From a checkpoint of a small transformer trained on Wikipedia: learned positions, 513M tokens.
MLP neurons of a small language model. Each row is named by its layer, matrix (down: output weights) and neuron, and shows model dimensions 192-383. Each number is 500 + 40 x the weight over its row's rms, rounded and kept within 0 to 999. Numbers have three digits each.
After each neuron's rows, "raises" lists the tokens whose logits its output raises most directly, leaving later layers aside.

L6.down627:573453463509515463516477568474438528513454452471428567464483469492514578484517536561406507478452476521528487499494448523451514514489507554523594533535502463507480545460474438503469451509591538478546566575508517486400502510551550509520519531485524457480597485517472538518522497474505494492512529515423471460470475541487492572543547514522463509515439535466478492519512462463497439476469511495502524433539452549519490542482511547500508488558559510553497476502408527566556480551442494474530498471458491484536496434487513528595435553527530512542478501496575527451529485516531495464
raises: " Sunday", " Monday", " April", " May", " October"

L7.down1466:446519524521609439461479514484545496524544431541496430472480513535583525697479486507492495509545516493484461534498479525526530547532500423551530449451450528514450501493520549487516468469454456459489516541475439483459494556493512488552525467540461497495485521539483481506480462443585536469490426494522509525468501493546479527493498529470404533477508476457509454479503475550476531443502521531574523512494510524536466388506526474523566503497534504545418487438549529500500495474465453529587449523500509580473472542531482519495389518508457447572476472499474542494499498507524453526
raises: " preserve", " continue", " determine", "wing", " occur"

L6.down1114:549525445449496462452415471526504544520563511492514483459527527528523543609502489542475553560477490530535459476466522578484417517556543490470509466506473514495481515558491537469488501538484479511465550490437457564550514469518512523491536465539439480514551517485443550511502492501510527500463474395559545447481492507508439443499555436521478539438522450482512484518513518549513473456448509413531524562555535522541446520540534507455564494549583496507540523460509576517457485475478509440533488520524478553505496447548532519472438470532487415467438551491481514436485556498572479494
raises: " include", " describe", " develop", " serve", " contribute"

L6.down1122:544437473539495556516423490513534518462468473575536480502436474457528543457495398533550498495451475467498437607524508509476504485512534415526461534477461491469502396555472532478532497547457575481396496524542527434554467452516561482471532539513483541504475456394459453522451492490479392442541425527516553525550519535567453470481537508567399491433547437491499560544498542496546494515518460517524483517507520526501455515472588498500498530491472463479512509462471498499491463514459504523555496490518415532488461529466491532540554558537478484447535468578462542464458503530538433419
raises: " or", " and", "worthy", "-", "ed"

L4.down1153:461427565527542504483467471530511499448468496512476403508500550528450510444512407494593523525491433488515494440478502530537544504502520469514552505490517489542490522527494548470432520515390522427554489544549511511510479457524554500534484556505581528476536541503575528445536499381485508456470521490540560529499389523508601465529520496475462493478506421529496472499522429454510483506533472573457557542504392532552549427559479489476525479523540496514477489487529553469535474564443503512506601485529471436557534483486561483426489505445430552470471532493508571471553444493494476498
raises: " respective", " are", " Are", " include", " were"

L7.down1198:562494513574481451446473477532558524537525464489501493515469514507490558518412542536457542510533451428469505542536551461495496516437484513414504512442530426475457515469506403497494480515521498501596536547436523496531530473462423452501413517469469493500528544467538443409464519489480493484501535478543565540504438502555433508541491606458497495408528484492583551486507552570521459471492540488514406481469546505566497502510476549588499463468496506430458501510520470544551466522473486492465506511516515492573496599531562512503470494496493571504568493502552470483549466426436528492
raises: ",", " it", " there", " they", " he"

L7.down948:505496531526596511508476530485454420570484463538540478486493456473517510514532450405513554522467434493465514490493502471468559458462555472485504474511466535416463531505521515601536451498543451494472490564508461484509462502536485473516540505498509487424554499542469515405563496499477555504514554495447485422462500469477496535490464526468528547474442598492593534421457513546449478501513442541461561489493563459534513489478483481495537470487538574534476501443437479573531548494529494489458520512593498489474483512431479452484525497556504510530549572505519470552548508393463451521
raises: "200", "700", "500", " 500", "100"

L7.down1083:478497481528485526499482544468478456533511542486496469526527480465551472490574441435496509513510467469456466533511511503542558509514480513512504505503423542480527526519522452522456511508500440440535437528559467547459465480486462582481549497476487512471496434546560535482514464470564499539451486502463490419501473457471634509522488504530511477521508494388452485532397443474480458496437495508528484495481427486492581439480531477455533520583510538529471467458508436469507554502548476493536493456438470519482465474562430537519504476471513490534493515488539542474487550533511470527
raises: ".", ".\"", ".”", "2.", " 2022."

L7.down1412:499470391523506495494521504517458534496491462458558504497517529508464507478468526529464504519520406516565508492477557543551508502498501439544499455496476395501458502496481476584545527464504476512558554508526492554549533428511443491516472460452534571568495442465474463513537546451545502460447418518453483537516429471560534466490499414505494469406448496515506534560507432485431484508510499523494458541495628577426548481513525500516454571473479469519506551488439452488468533500527512483479519502549552415475508496449441454430416515601516485486442453538463532586422479491593544560
raises: "ly", "ling", "le", "les", "led"

L6.down299:442447487485482481427452533531490490572461438506540479557503436484544491487551406444413459534473562537470511569470479535594460505479507455412521523541522454523445545490496535502540436512491514497540536480436513608470471522495492549523482514440485453420530515535532510531566522548507548523454534522494530520546527521579532505530460443520407463481553462547426549523458483500464549491452483496518481495559448476521506529498496533481545534493424459564473544483413498481561392527493509500588507478473542483510491506466541495422451485520505473548481533520502487433480468506527496470
raises: " her", " him", " them", " their", " his"

L7.down963:526583503521561436509517518471510486591465531530408499507507499525458549414511540543488524499452446503499452562464553542527511475489499515503392438552505496472434529471447512437511496582555521481518513545469506514514555559571481555480503548503531442455522510494457486543560454486482471572474472499527522417477475540534495459519501523512420439551454464578557514547501543465473507504526561511427483565453430511505557502498505496540506497514484473532503468557429477471467511520550502514485533493534489415471496518530517502462515523480404538488492570478481504481458557518449501493
raises: "ed", "th", "sson", "ns", "ni"

L7.down879:464534503472425493506482530481412432448463526485494497485444517596532491540472499435537443506485517550523475508460520505498447471547525478596504504520513526408548561538515577573539585457459508541470501481562484380444590456515509479436525514504500560557524520467555510536399555464488549424490531587553434544447523538453398459534566494444471456498472434529520544447498508484427472568476498530496502579392439466518446490511477534499516547437490506488543475490532555460500479518419473480526470600474566561529466486473507488525498545482530522548479443467512483489537512498493513545
raises: " is", " are", " was", " would", " were"

L7.down1474:496508451483488427441477500502521509522441479489495479531507496534550593428476517488467517512524507451536570458497583479560494538515568493490505501403452495509616518463450471502471412436465495499575469482490561502599542544490485475477530461513486492489543558563561507576475455531452475535562499525454475499466445477521455467538526541542542509427477447470517461396469479541572522476436436512512396512562407482497573443526512405517499476513478495526485506453508480459469479553524525462510534567551502475464510590501428510534518473471407516528425541472482480469488470415469522481
raises: " there", " they", " this", " it", " while"

L7.down423:504543483479511515518522550488467498363522481498507469538497489523437573571455478481539492510610446504492475516484486576488540521460503479505541482519465472539456523605483432495504498525528457524499509488468499530518471486476475543512497520531533568471545448450483475551522488497518485588581410531536535525429520492472491516444564538474454452531467474528592512589474458483464516486517517457490523459470507503414574525528545535505440484449493482483471490450479461483510555561534534425549497521514487434529516507501471504485406470412544495489487539491512480501548463562575565531
raises: " which", " whom", "ec", "est", "which"

L7.down523:503514521546521540496467468485543507422523456490514575524509460457505509566512490561511561522454523424403463481445489544498526446455486523497447494504472538492521515519540491484542497530522492435483466514559519486500458535493443458515507476596480483536538522500434486475504539526523475445536469472540525500462437523454443455440510514490502430531403485504551485554626471498473435459522479460521465525466510494540528517535500456436492541536574478491470478436528511511456484547555481530492509542540465539494507561534533467532530515544575496399513480573430510539426530457450408443
raises: " and", " &", " or", " etc", "'"

L7.down389:528456539499462522499543542547502440451543433522437502538500483563549523592510461530442486564473519474491475500507522461480464469505478541454453414530494516566538481490571474437564477438531538482467532573558513504455454554559457496484541556534487466451541439536494539459527508503500486493545504525536477584431512510451480546438524498510518398505463510505568488515531537521487536499497447448447510498489509462450498533584533475552516490472537564439503523514518545468504597503456443499533506458545497444454481504520553509498494519559482491482509484474484494492502440531574474460
raises: "'", "’", " RBI", "′", "key"

L7.down1171:498492515455471426455497490468554491543483538454464446502509464513530492517428493543435446487438489501461536549518458519592476521521555459473533559515516495521485551439463506499459454438543507521570503473521493521490564499523469462468495468463504419555588495551563443536480510471530487535497461489503513547470545484464465488505450537500520463489524449455466448498521490512450501473528590494512388468472505461469604447480540453532506423464471486533497391492447468551590424571513488454509531518551502470443505586486488525538481501420503584528436526491573460526472507515532535507
raises: " this", " the", " these", " its", " it"

L7.down1013:527463524502400546461431453537535522569514526473475505544492518568517516521538363437412473513525539520471509519492492537537467454493534471462537474485533536488498553584469459555479489521526500460515511510482545557496578495515490453496517522472465467481474480473538580422480479492527488507467451515442526529546559477493435555515499494473489462500503434556499480511509529505510462455490551513484411494427481483534588565501515494480562532544493498473485465482480487546523408518553494465553510492504484476507501503493560562502495484482533547570450510518502468481477512461524540500
raises: " it", " this", " an", " each", " them"

L7.down1435:441448522467492522497557504488450508447501440567564458508474512400530472474493526523409456501513580555482457503509424488467430524580498538466533465504520517529590505492463487517532502581473501455574506493492491442507488469534478527534468453556511471560445513487512431534562442473550574514520520529463431484474500488546445501479492440492512496599483525496510513542497468499505497462491450474465504484509487534532498505489543516549449476521473472507445497567531495548525561496473465487452555472491454458409520486556528493527495449575537529499517482520463515460551492452459516536
raises: " she", " her", "like", " She", "’"

L7.down1233:446478502493470530446429504552485468475472479456460537531467485507471469493454466561545442506473533418498532503463531576495543499492567488588475507568473407538501545500557520525426523516486562506461490443511489554497507503523528537499491498489557493643532504421538468540521495500424491441490454495589488497466480530479472547558504426447448584533460462560483535454544476510502469449490499534532563466559526472519563518496523508461503435496438489467553502549475515530485447492512466512557523541484503461508445516457517514418496476470500470511468511498507528525422525487521508499
raises: " have", " are", " collected", " were", " can"

L7.down1323:485487484611519474449453508549503480485497444403527454547530511533469476435514452483529524520441438483467512489453498559587463477504476486450567444452541515472486572465504494478452547510469495518591481474532510543489533473505500517564509491498445528556480472504531486484562523492497505471488490568524551548444472520490460540526523501535494519462604445537382546476523441519455474512495510588593501525465473451569473507421624479493477472517482510573508537489480579459461496446419467433553547544543560436467483519465496458469521433544477517550504469541530543437546437487526516517
raises: " were", " remain", " lie", " exist", " are"

L4.down401:495446549508491477420473515494553550506444515536571541514458513464487497467566439475461464524515507434542486500463450503573480444529559469495506532588530490539547513506437521505458484516517559497468498555589454574513533510509504489438504455440476516451556499508464510510518419490471447492489515482485513493488537490615453499493413513490475472517566496525452461510484566527443489466534527503533493443494467476486560485469595525553564525449503492514498443449497420477492431489530485512456509449507491548522513501518528536489536511522492481506480511544488488440547482469462486459
raises: " them", " him", " me", "old", " herself"

L6.down11:517462514516529486464483477516577567481552500425498466463511514448492501438464554516443505542467496485463500518528482525487486554579515532400507501550516494435492503522462503472445570457491461548468507509443568563429575490521501451489472440487472567551556514599622437481512531479435490486497499518509500569530480509436536489530449480501522479407535484484532491501535520591514493493475468494467434502504473457521534520550489431596480465469449502483448492516572457546551496577448606465483488523548511434560515512574511519537461535518451522501530543524525502434542463501535512440
raises: " she", " he", " they", " it", " we"

L6.down65:520494469487555590504488536476530486495435452488558497537485473469557511485441456533519471458449600530549556478490573485454460518502532484468480522488473542482521456437475523505463470493462467556493523562448411471509452505530474515478504489583481468508502486420522537491482545488482509454533511546549490403415495451367531578546519519462518573537543533542503461512536526519514513479517470559463528513468531542465524443589533492564531525486515483496543503526525582505529517528518455532518442511549507558477494535505484543457428525441502528522522510511483526478420510472495533537
raises: "'", "’", "wing", " defending", " recover"

L6.down422:563503465464560540534467545525472499534489527479471526457477542535535536541465500598463557468543506449535468543508521480504501496443503523522535487479520474543540519525438508476488439509524608468571512463498517508438481544561537493510506521459479542480587452488502435482542487467497534495541528430516502458490424518487484520610550506536480480498464488393475515472490460534486541452511490469472558511459521488529459489550526480546486542605526502522511485461538533510477406478519468474463508538518507496518507525460499598539466508467567526581483553536581487454526523525556543457
raises: " on", " next", " April", " February", " May"

L7.down1104:451500429510456583394520483537515543558518478564468542572464501468588535443485467522461459613545434471438435526516457534504471452445488483485453524496540456453517450455422523486481446547458522500518506561511448523574559496488497456460505421462473520491500520508570533513460543479608500460524473527441552532526496454607478479508535531521476464486539498493518448582573480515545511477487482488544463490448546516533520513525491574494507519551529524492469529511518479521559484416563551518500509431609452508513551604542483469503507518526472499507557522509504517519449485452433523475
raises: ",", " and", ";", " they", " he"

L6.down1534:501491504577470521542535502488465460484519476524491553590511468501548505524517443498510515509509541519534511496488470534544543593461470470469548509533448483575474534506483483453471468556479476474512552565531428417483473608426466562491504549507589468406462449478454557424532477465445466495458507469436517440433527504592533517456481450525466430549486495523529471513501517592559523481450516542500528467521440582474511486508476453452496444550474578497483566535511466476518551443521561571489546445478495448504444475578455528435550473501464515506535461497510450517527449507492513524
raises: ".", ").", "\".", ".\"", "3."

L7.down973:481535503506497509435515580468528509495477531511480488430504473477462434460474483491498528481477483426534500568447532546516433445490563495565495486448523480491527548513516473485495507443486555521468477534469556491501471556482466474515492497470509524504577493499461532568496544478518499409465471496466488444453430485519497503627498425479428604515465481516428562540445472482447517544443484507514504503523467419577481506583469566466509489469464525521525466528575539454507449519489431473527458500488553522482470442497517534429493517505583554509552458529499511529491447528553525524
raises: " died", " killed", " helped", " should", " became"